{
  "head_dim": 128,
  "rope_theta": 10000.0,
  "tie_word_embeddings": false,
  "init": "normal",
  "batch_tokens": 131072
}
MLP neurons of a small language model. Each row is named by its layer, matrix (up: input weights) and neuron, and shows model dimensions 144-239. Each number is 128 + 24 x the weight over its row's rms, rounded and kept within 0 to 255. Numbers have three digits each.
After each neuron's rows, "fires in" lists the words (lower case) most often at its 100 highest values on Wikipedia text that the model never trained on; "fires on" lists the tokens most often at its 100 highest values on Wikipedia text that the model never trained on.

L5.up597:130115137136125135130112108129100118116115151110076116137133124161127130133098153150149176124115131119149045180094091127114164141113113117163133159110137139117111117119144125163149142097143099130138126204147168127146129147102123129145111143162170120091163125138153100136118131144139121104
fires in: "second", "label", "labor", "rather", "also", "later"
fires on: "ab", " sec", "ly", "e"

L2.up885:123115143144148115119129144138129172175152134121092130148110165151153169134144099097159141148139169132084109108156133080151137150151172127130103134130120161112112114127121103098143113136100119098110107137117093131118117091135160129131127137126123111106131112161128126158139144145139142113
fires in: "over", "some", "include", "size", "contains"
fires on: " over", "e", "ome", "s", "ov"

L3.up585:118108143113139118135128162145104122124114097121142141121150134149134142134131168179161112141153123119150099136132071140135133144119147161179130123144092164110135176131159133156106141173169120153160150094154094165139148119165147102133084096117110130185119120089129097097069144109118121105
fires in: "two", "olympic", "months", "athletic", "those"
fires on: " two", "ley", "ic", "th", "we"

L2.up674:120158129135097135110109134151123114110110119133095120124115141085119155166152092105164120121115107112122152129116179089106112119113093148116139131116127114204103110113123122162133151129060118168134143141137142169120135117127133085084113173137126136152102146109156134154074144089127128103
fires in: "no", "so", "fifth", "now", "soon"
fires on: "o", "n", "ow", "if", "ed", "iv"

L2.up811:135091101185134112140166117099120129133129154152131135169141094108122123115162097094133110150149141124158129111097133129147141138083142065126116162145095159136138175127091129119146113125112092135141149150105110124132108107116154172127111129118168129142141085145126119086103115104157104142
fires in: "many", "than", "when", "either", "early", "each"
fires on: "y", "any", "hen", "an", "it", "ly"

L4.up674:115151112182149108104154126155139119135145147101110161107137158099150138178129125106118134140116104153136088097132119168144168165097144115111154120105140144175087132124114136125124091113057112116121104091165102086106130136140129100129127137117181150096132177099139171153140123174121141157
fires in: "state", "based", "released", "member", "clade"
fires on: "ate", "ased", "ade", "ember", "ivers", "ily"

L10.up418:138125101179122116114104154128123119124157155133161133142146114129144132180134128134098132105137120131110070134115167125110132146112144126108115099117114165170115169109143124113103099082102099116114124135143126153136108175209132116118106128178165129152172099119122118089134128115148135141
fires in: "three", "two", "four", "eight", "five", "six"
fires on: "ree", "ed", " two", "our", "ix", "en"

L9.up299:142145162165136087128157119111125142113163143123157136112108120143113098146151125120102093111140117091138121135099140126110148152101116169138164127097103112119113150185088087134150124135122126113139121149103135134105110099129115121155174128085074122113144140099103124100112185092115095103
fires in: "which", "who"
fires on: " which", " who"

L5.up20:135117188094115124138127177116085108174094151146118142134124117138130127142052130081129150118092109131093127146103167118132162143147149139127110141128130134131135153163133083142141144115122123106090093112095112125148073126147119105133083133115097129151161159137113117080151182136101121130
fires in: "years", "year", "nadeshiko", "biswanathghat"
fires on: " years", "h", " year", "ouse", "th"

L2.up388:126106118159143106124112154162137120143099101114132119118099139146114152099120121114135123097095140176075138147130144146096091090133153105106085103108155166134134168113105072120117134133108170143117132113131109149166131128152099131142161137180144112133088182126115128111105121066120090102
fires in: "so", "son", "single", "soon"
fires on: "o", "on", "ing", "ist", "al", "ed"

L3.up452:151144095178150130163138113104135126138127123157101153103190088143092151119142098141140149107156104098130177145122141127078150141112114166157133126156121126187140120091155125121133128118124096126132138147106109168159072128143125072135105158136094109165106081168126103091104151157134142108
fires in: "had", "since", "how", "once", "province", "only"
fires on: " had", "ince", "is", "ow", "ly"

L4.up721:110135185109160167132158129129144140137070063114158073146143109135135085139134146111141166157118142119113120158148116126139152153104094130146090122070147107097116050087083138138102170124150098112160140161064147147162198133111108139131121120108139177145156166117141149116128139137121088110
fires in: "also", "married", "when", "soon", "carried"
fires on: " also", "ri", "on", "hen", "hn", "ult"

L2.up456:140162142089096103091165117113093108141109127162109154138126124192152128158126095106140104128146207065113140162127135113129121157129154152137136148112105098140129153141090090139112168127134127122177132125096133120090129144147099144118080119166162123121132156157083107091124093088153132135
fires in: "while", "before", "well", "within", "whom"
fires on: "ore", "ile", "ell", "ess", "in", "ix"

L2.up608:078124126142146167107097148090122129113141150085068147124129082147139121118142124163140164145136149072128123157129094125142124123141108115143196110154062120091111119140140108126134123151123122159111133097135106175159079154092110151160145109162087095165097143131124131147140111133098136176
fires in: "first", "century", "time", "published", "occurred"
fires on: " first", "ury", "ime", "ted", "ah", "ished"

L9.up997:126113116165109174100111134140079122145131135071136115100136091148124132123101133145121102135119091132127126151128084152139129078139155117109094132096108124129144154182152097125144111119111102127173153095119132144110162134147136130123157154185150147165102136134116132099094101116107081126
fires in: "three", "four", "six", "five", "seven", "of"
fires on: "ree", "our", "ix", "en", "ive"

L4.up820:141148114087157114107176136115117137109140135153098157134112157137112125116144102107115136143135142092139112136142146120106077118102114137156188145081163111147122101122142169128150139119126082103132131133111089089146096125139128132089120131140121137138117136120089118126119111143138144125
fires in: "than", "announced", "no", "such", "then", "southern"
fires on: "n", "an", "o", "uch", "ou"

L3.up1009:098107063114128069144168158215122130124117127066146103103107173141140176122160109153103157194101173163109128138129119126109132123101123132097126115113125117110149137102131088128086106116117115127149123127113153117135123119121082131139143140118126134103147115136127110147143125101139127089
fires in: "paul", "james", "victory", "herself", "help", "japan"
fires on: "l", "ul", "ames", "ory", "ap", "s"

L3.up710:126139121120100138148120084134125100052113143148184134162109080157163163135152160114138111150085081138126125141126099111130134107097060110178136142089178137075143164127119157126142124126092161143087140075146107137144128092148122107102096150105157118119117113147171113150138117115131149145
fires in: "became", "club", "round", "become", "because", "games"
fires on: " bec", "ub", "ound", "ames", "ee"

L5.up634:120131167151129106103111173117115112126138143151188144079156126150095095148131119146114096110115135107108109139125140128124131151113117182155131127158100167106137141158086109156108149156111171149127131170130146153129119106175088113159137124125140116113150079108133119102099157187086112165
fires in: "however", "those", "although", "this", "that", "though"
fires on: "ough", "ever", "at", "ose", "is", "ince"

L4.up345:124113130117173101141140105108103122130130140132149128138151158107127110111133114130145127135119094115126114129094106120095143143177111140151099167122110171162161132102120144148154100088060149121162140135173143072162152143148201171118170180129119105099123133123137167106152105155128121087
fires in: "as", "at", "this", "asian", "attendance", "that"
fires on: "s", "t", "is", "n", "he", "at"

L4.up463:108138143139161103124113127086096159143123160125160111146150132129106127112094093132146163121131089111128164116140088154118104118126125105134153148147071150133150157147125153161112151131176105178150139139092142101140116099141063128144128160180121092176146108139129106112148105146137140133
fires in: "this", "more", "that", "records", "awards"
fires on: "s", "is", " more", "at", "in"

L3.up583:147146120138132114110150112182138111138120128158137130153125135126105148092103101132098094123127125149153163134143130153119123115116109107119137151090125096154096137110119107113117119147163132120104142098121079132172070170124143152127150145131085149150112107140141105115114110161134121121
fires in: "both", "family", "french", "have", "sides", "women"
fires on: "am", "oth", "ren", "om", " have", "es"

L2.up868:123130126142134138110142105120090134113088110132096134117132125121082123085118070135114163127106169146134166138126123083119120122167135120155142082137104119079117142125144092121146104121118131143140130124134124174144121089130098122175172159173165104123160127145126141152149121092118161123
fires in: "so", "son", "southern", "soon", "office", "sought"
fires on: "o", " War", "on", "ice", "ther", "ff"

L2.up469:126104142100136147121108117147102104098111145145107134174146132106157137149118132117118112114099131105131126161104121139158137132097110162136146134158132117094145147122159121127111133112112101127150127143124138086135134146175137146102104114154117131147134141122139135098169134136164107123
fires in: "won", "university", "win", "wing", "went"
fires on: "on", "in", "ed", " University", "ing", "id"

L2.up572:116161089115095113113115155124132118149148143088130117100158135168148112164176154142116125136125129116091150151142108180125171134100128136107139162136156111060116159163148148098091146155103127115155120140132125143113110146155121151122146105102125117141118152079131146135121148136162107129
fires in: "season", "goals", "side", "trials", "away"
fires on: " season", "als", "ide", "ale", "way", "ings"

L3.up475:129146112097119137119089099106101118126076131132133133125110159120126140105153098121130134172118134105114161128144148114119117127133124127127119126113144105145096095103171142128123145104137140123133138125124151134117099077116123098135158109165116132092138113109128108118154117135116123127
fires in: "such", "leseurre", "announced", "historic", "joint"
fires on: "uch", "n", "e", "or", "t"

L2.up527:145185127134152153146129152125105167162118122149120174117108134109122141159155117148141127130136118094086161128141100134135141166133081146147148146107084135114082124105090111169130149161139120133156134170144106153162135126148114126107134144121093137252143141130106119096164129140150135130
fires in: "some", "single", "those", "such", "sister"
fires on: "ome", "le", "ose", "ing", "uch"

L3.up841:120098125101145126157106111110106139150117149150114140122145095090120115137117117165135144138149142178117162078146087150139148146172150130110125113146104098153173157150132104128154098125136110148141123091119162126127121144144103136118173133176158159117121130125141182109097119135114109117
fires in: "district", "council", "africa", "municipality"
fires on: "rict", "al", "il", "a", "ack", "k"

L4.up355:128127161162164114115153096103119185157119129126166104161142113108181111119154122133080166149126155118153119121164067141152127140090087133124154117160152137145147150125140121177154127113094107125146114157098097160126142103143107163154135114126105130101151110087116109132104137135112080078
fires in: "while", "however", "his", "as", "when", "contains"
fires on: "s", "ile", "ow", "is", "hen"

L7.up302:090133146151152082145155103103130091086117117181101125127138106142129126133146143111147141116118143125131134138160159115123124154132145126135127122053119075154106118157094118133117153122120124122149152103098125145129143119089156148123128175139110114143136167181106107149139125121137122119
fires in: "son", "a", "after", "israel", "was", "scott"
fires on: "on", " a", "ot", " after", "ra", " was"

L2.up165:165142134171131131096109106108151159148182120136142098088120209116130087119105097149101165076097151161131117139086081142158115127113137137146131132122110181098135116122145119112158125177138164159142106112124115130109133068148085156113127130151138108143142157135131138131125155155139081117
fires in: "more", "near", "drama", "all", "nearly", "nearest"
fires on: " more", "ear", "am", "ident", "er", "ll"

L7.up914:125139145166126151119179200136107137131112148115160143093145136103111116101139108130118101127108126143113141111139124093174146102124100086102153130164135146135134120135165101169119098150125156125155148115143126091109083140111144095172127100151087162126107175130099137106133084140143130140
fires in: "these", "some", "of", "all", "same", "frac"
fires on: "se", "ome", "f", "ame", " of", "ll"

L5.up62:133186064171107142127143142119133100122106094125134127147154112146129088138111131119124110137128168097125118178134130106134106077114146117141131186165104119099167145119157132171131103121099139074140106106106108110142092130088165131114117111113119165135141130125083157115123113147140122124
fires in: "while", "on", "then", "instead", "introduced"
fires on: "n", "ile", "ro", "ad", "ast"

L4.up201:177115112113150096119132198151153093117117123155140092154114112130148103095091091150126106113167102163135099126122079103127138139101081124074139120127116134107133100124121115176179156105132116144181156141126112151112134155126110143111094106134166120144182132158141109091129146098163128085
fires in: "on", "as", "at", "with"
fires on: "s", "n", "t", "ith"

L2.up682:137112136128143148121121134167129107148117123103143121103126096119128113116160107133142164148127163126106147151149150102092110164130059149152135129119120082123159139129120117125116070137112168119116166123120151146161142110148131138113144184115109113151097106170144108064101124136108121169
fires in: "three", "four", "those", "fourth", "five"
fires on: "ree", "our", "ose", "e", "ive"

L2.up1011:119127165154167154105113137109113135149117104146158107119103131166117101087129091116175108138159181154120124139106157136132098107176104132127133139142111158110131144151183105152143145130131143098161157136119115168137134134097158130132189104130109122110135059135092156114086095148118072139
fires in: "four", "five", "contract", "final", "control", "fourth"
fires on: "r", "our", "inal", "ive", "ind", "ed"

L4.up228:147117132106088149134123133129083127123124126112104137178139177130147119129131120167159169152119118072109117127145080129136120112106094161134102125142122143128156121166154129195179142121109112081127155123131140144163138130142116127108129107116129068127154095159131135107161135122160104132
fires in: "these", "then", "they", "on", "film"
fires on: "n", "se", "y", "h", "th", " film"

L4.up663:110079142131120115141110123144096098114139180100078101114127128120102139080126139133139124113124140138114080155132130126120100125148117140123132137090114135103102127135131114173129121126113165120145116145106153202118111163114143141108106143079151082104129118113137125116136125100138127128
fires in: "these", "they", "prior", "member", "suzuki", "published"
fires on: "se", "y", "or", "z", "ember", "ubl"

L2.up766:161109130124134150120122146126129140129111130135143122115112170112149121071118109108122135120114117162120124147122119142117148152145142090134138113108107116124118139070176168094156111113119109102130112116110130156116128125096123131137124148136088133165152123164137105165154135136136144149
fires in: "december", "however", "province", "ultimately"
fires on: " December", "ever", "at", "ince"

L2.up836:127120111111135097130140174119139110157123152117121114118124135139110130064137153087131198123160148099089135132111106097080155129176120118155095136114106134134129133164124080152130155115085139119119168166105108136117118130155111160137166131137124125146148142099112124104101117139112120106
fires in: "some", "so", "same", "those", "single", "soon"
fires on: "o", "ome", "ame", "ing", "ose", "uch"

L3.up26:190148105143152123104191128144125134127085134118127142130123101114137113120124132140069151162123139115154115116124164142127145156118143142119127134162140100123128125133118117136100128130132144098076166099149137110117068112134169146148166168117151137128123115126135116137160142134126079128
fires in: "however", "events", "patients", "congress", "represents", "daughters"
fires on: "ents", "ever", "y"

L9.up371:134104072148173106136120148130160125126168148132141077139156138112100116109130116136133147118134154143142141104123142136157125124119053115136139134169123130136135130129106121108130099112138068135118138146125153154118104144129091149127157140165166165144128130109171071093097132121107146093
fires in: "after", "before", "did", "since", "help", "do"
fires on: " after", "id", "ore", "fter", "p", "ince"

L4.up991:123140180105075126149133131138102120112154142156084144129137133113088114105154132162136093107148165098114108114141119133079130124078135138149134141154115102141149140123159157140108125122130115090123121075141144186150125194121141117118141150068148116112128116125136172114140137171118114116
fires in: "league", "on", "claimed", "badalbeyli"
fires on: "ague", "n", "im", "outh", "are", "ield"

L2.up66:116127118126064154102165085125119105155126157138116141179127151078120114113099130137132106146119096128147138130057123102092130151084121129133106140127143080129168138105144118110098114145156126140136146128132129128113114102108156116168103164117138137133110123125108108125154108154096154114
fires in: "states", "volume", "vol", "ling", "regarding", "released"
fires on: " States", "ol", "ing", "ale", "ish", "le"

L2.up808:142142106159112068130145105124147139131123122136148070128150149145081116091120118118130151114114106142122151143131129161111137108105132154131084163195098132129164105127108173099153143148079118150149060161134154136144127167110124107103119128105121157112094097140151134068148121108149114102
fires in: "can", "wing", "we", "cases", "wednesday", "contains"
fires on: "an", "e", "s", "as", "ing", "ang"

L10.up884:128174104137134168119132163150123154143119141096142135112060139133146141092076076155110112114168154147118127134108147125113159169124129073132124127116139114094134096097133082182110112122107149132098124147140084087145118145126136101168133105157113153120156127137112142130155115098119120099
fires in: "for", "to", "of", "during", "following"
fires on: " for", " to", " of", "uring", " For", "ing"

L2.up649:159135167137127135049110134142116117124151162141139134134121115143105106129070093152136142140126115143080149139075135139093120131111122140089119112126140103118157110116159139140131122158135154146141143194109141119123143149112153151094105127180131126158120156119163123170102146183146113093
fires in: "became", "wing", "ring", "near", "nearly", "nearest"
fires on: "ame", "ear", "ing", "er"

L3.up963:108130118103138132118121149105139131129145151126149141121075147129133119111121124147121145134149106138083120143041107119069135137120082160132120112116130135082157155168111123116196140128133132153124119160129133113139106180126155160078146153158153172146120100140121134113088138117152124125
fires in: "only", "named", "from", "now", "nearly", "finished"
fires on: "ly", "am", "rom", "ow"

L10.up478:140153100125087121111156139150128103153106108117173119118142155140135071104109127109132111129086113098146167118114161125135158148116133122159128156149133116100136100147119156156158104121076109147139117150122114127124104132147155133118104140171101089183131115135080114135107155141117090132
fires in: "to", "and", "despite", "as", "for"
fires on: " to", " and", "ite", " as", " for"

L9.up349:126149181155109164136122122135144135106118149155100145149095112133138104189104135099104148108134161152128109122077147146088147156082085090140107105144151129129118091113149082097116163107136126110110134114143078103109106145110164131119085122118103114142142107125107153118112113149108142136
fires in: "of", "year", "to"
fires on: " of", "ear", " to"

L3.up825:108155115159111147168159110092135076167128119106131101129138136105118107117086142166174148145122142129147150164093092107149138085095152114116112141116139118150132108154146131117148127160124140147127113148145153159113113125117120146118128106142135102130076144117101124128080133171104116147
fires in: "made", "hull", "joined", "large", "und", "joint"
fires on: "ade", "oin", "ge", "l", "s", " und"

L2.up252:136176086118132136131133150135162106075106119083142072116106116156132083141124186119112074107098149100167095134134143094128128126115140154125122144154158101137094140133133124129143092149128094117130134146147102148123162115122144139129150141102122142160092092129150121134135104150135185079
fires in: "awards", "award", "space", "awarded", "randle", "brennauer"
fires on: "ward", "and", "ace", "n", "r", "ren"

L5.up7:112170110140143146103133095163156119139116137077125097129179157085116081119106168122125157113123115170125133155143114127164151131147133114128086115154121121101164094134111065156139110104078104178129108158093111096126108119096099107090175150144114126151157117131146107105109143116136131121
fires in: "south", "street", "foundation", "stadium", "turkey"
fires on: "outh", "et", "ation", "ey", "ium", "is"

L3.up631:099148137123112141129097136130123143115145156118112119142127182135121098076162096147156128130151102128110213169127130086118101201113120115148131125108138112113152163093120107121138118161104113122140156122175114143119088087172135101087142177170123111142118128147108152094158106106140112139
fires in: "such", "several", "five", "three", "many", "seven"
fires on: "uch", "al", "ive", "ree", "en", "any"

L3.up751:162131121113125140147130149148118131141120132139112171127122133146118085130143143127111147110136102145124100138096125121108141109146128100110108150165104170147083141101159121095118115136107156106121121090107128161160089137107120160132168135107117112129169154180121107119109129109095106168
fires in: "career", "after", "republican", "championship", "champions", "championships"
fires on: "ampions", "areer", "fter", "ican", "le", "or"

L2.up529:102145149113118117166130118156098118142131197111126115162154132110129155133161102143097102134155101177191146113158113117091116122173137124134160160095132107119148183071134099154120100125105109117137087131166123097096105095127147125160137128145150129120185132140121133116107164090112178140
fires in: "republican", "carolina", "available", "legislature", "authority", "century"
fires on: "able", "ican", "ina", "ity", "iv", "ure"

L2.up792:135187138138119120154134154159135147124093118121076135122134090092142108127130108186117147112128138121124112118134160097137137087135129159105155170143126154130117128120139129106163171086140110131093140113090084134137131133142136115109133110106187091127130111187094118108158121106150120135
fires in: "children", "creek", "launched", "apollo", "daughters", "language"
fires on: "ren", "un", "k", "og", "a", "oll"

L2.up176:133130139091111122134143133098133094134130125114107140111124128123115092151134117160109145155127151129085119152149114152189164133141109095101123138138072122122138179077103101118119108167102167134172134143157086135061086147111119145083175111167127143173125147150172109124104079114114138111
fires in: "some", "those", "game", "him", "someone", "multisiliqua"
fires on: "ome", "ose", "ame", "av", "ing"

L10.up747:115159120128160126127177109111102136108139167115111124124140130155152119172112137183068120112148138165132166126113111136155121134107121099165150146131140175127121137150171160136115116061145138132149120089125134152144086190116160133177110141123111107117118103151125089127135093106099132132
fires in: "was", "is", "been", "are", "were"
fires on: " was", " is", " been", " are", " were"

L10.up762:090081106133117131157124135140136085112144108097135100131108147124115134117151128126102138137134142080133148110115152102127104129107126143143199149152094085100138112157154151165168118152137118142149135134139154164119112123159109141137099124152135105159137121123142125136111155093133127099
fires in: "to", "not", "t"
fires on: " to", " not", "t"

L2.up340:152123121121101123101126151150134113121131142104119173117111145114129125093154121085145113149092092161128143180148100123074193095147126131128138129123165116112124144168100128172131139156128091103114173137110107130150125117166121114109140157123137123094153142122132100105133138129163106143
fires in: "same", "single", "international", "singles", "young", "singer"
fires on: "ing", "ame", "ational", "oun", "ter", "ision"

L10.up147:121144139100105075110175119137130115124163144133096126115131174126104136142126099123128057149156106119145124165091095109139133142125114125118138087068137129124122119134142123141159141121105121123142198107154097116086104142165145156177136204141123132133162097141093123087124129115127160110
fires in: "than", "through", "those", "committee", "three", "volume"
fires on: " th", "um", "e", "ist"

L2.up86:134138094143152094103137146153109131101117114139113134160082166108102132159129105129108114147150149117098148130148120081158128137091120102108164139144128137154163152138127077046116163114123115154135166151133174146128099140115135086130120144156120167147083128114100129150111104135142131104
fires in: "won", "north", "named", "we", "non", "east"
fires on: "on", "orth", "e", "am", "ast"

L3.up553:153175125149092126139154171093111155117137116167158109125135120107131104170129115171174159139159117141143124120151065106105156168118123118152135095142114129147097120111167161110104139098141128116113139181136103122159112156165132143110158099186089174142150117129124127096112110128162139134
fires in: "several", "year", "every", "if", "everything", "ryan"
fires on: "y", "al", "f", "c", "ch"

L5.up900:121126131156123186146141137136134103116138126141153084120086103118092142117132152117159151117126135138171078103178144097094095083102114150126140119150135119116103108118139153138160104090127126065113142133077154148121167127139160157139113097175132128149135132155142077163119123127119142086
fires in: "is", "following", "was", "young", "born", "kg"
fires on: " is", "g", "ing", " was", "ent", "orn"

L5.up471:144162165177123151061127104096134108101093150115118112143066088110103089137145111124142178135097124110116140143076114099089069100126138152178134119169157104086119123138146127114138094186176146128124131124164162142133128088125136187125140104110132166147131141127150135134104110119129097104
fires in: "in", "not", "that", "personal", "run"
fires on: " In", "un", " not", "en", " that", "erson"

L10.up92:099126141156113095148132125111142147149165101104155139096104172120156114131126094152104151163116182125105131122094147136105145164114126118140121143162140140121139109140132136157123123134128144135193142161163147124135126160109117105103123136127166150155114100142108117150170116152135099148
fires in: "to", "can", "canal", "canadian"
fires on: " to", "an"

L3.up12:152129144115141107085138150118136113109118122122116130093122107130144115126106121115155132142106144122074157157115139147132133137177128126112138084150129149111166125104141106135118124124127114139085184105096065087133135086189125123116105098139141130106192140105094083091146131128149138111
fires in: "such", "committee", "single", "she", "situated", "weeks"
fires on: "uch", "h", "e", "m", "it", "s"

L2.up914:108106129158088148133089140113183149136117155171141107145102072157153114101130112167088134110136158148178132102121127140128118117140075136149123089128137081141113158119132135151077074080127126124095114190127132112115141200155124103087161186147141149125131105147096166104124087149141119145
fires in: "through", "album", "youth", "albums", "stamps", "digital"
fires on: "rough", " al", "ale", "uss", "ig", "outh"

L10.up553:115156126161124149119115151124133157161123169123117102145152082153116127098141119117103149132126100117125103128116132164122103157122088127133113165144190116149112123130125105105142126144111144132114165137097129132181152129128169133128135158190067110096130115143134110090096109166130131101
fires in: "of", "are", "few", "several", "about"
fires on: " of", " are", "ew", "al", "out", "ed"

L2.up824:136142131150107116154153123131098122155115122116115192123149129140100115148113124111097146129184138163154148150154133094115120173097132135091110106118110155092166124135133098160165135147121149117113164100113142157141154134124125092140118142101107178153101114118087114165102139139160116176
fires in: "based", "much", "science", "parliament", "conference", "dubai"
fires on: "ence", "ased", "uch", "ric", "ent"

L4.up852:139131138073146100129126173090116056157122130120126104102177144146102103106118128148152111113147130119148118149157136123117135167114141154103124122154105122113160151129127118154127122118097122091168189124117174154123156135183099201128146128125136099097108104136147157103160133098135118114
fires in: "this", "his", "there", "their", "that", "later"
fires on: "is", "re", "ir", "he", "at", "ater"

L9.up55:122155122122121144142110141181154150135140181145123083148156126132169119127147134142114137160138111105154121127092137133108167143092127117127127095068131148129130150119088079129091112110105144151146157125146147158115143094130141124099145126127120152127132107161124138104133087151113143151
fires in: "of", "other", "various", "vermont"
fires on: " of", "ious", " other", "ther"

L5.up419:109183130085159115099108162134099142134113132156124124136129117127143146117158124134120068125111163045103143094096105161109079119127117132103158122144123131124132156169160131119147111118143108098105127106150179129111078136149127143193146142162141099115137124132140153174134134145115168133
fires in: "near", "southern", "northern", "netherlands", "addition", "nearly"
fires on: "ear", "n", "her", "d", "t"

L2.up921:097115109139149140146116104125096127134097148144130131145133132080118113093124146161109107150140165094102123171146123135139102131121099132124126152098092168136126134157172141129111150106114108118163151152143107126141085140109121158099124148092166125099154115090158131094126081164118138142
fires in: "stadium", "county", "gladstone"
fires on: "ad", "y", "ium", "one", "ore"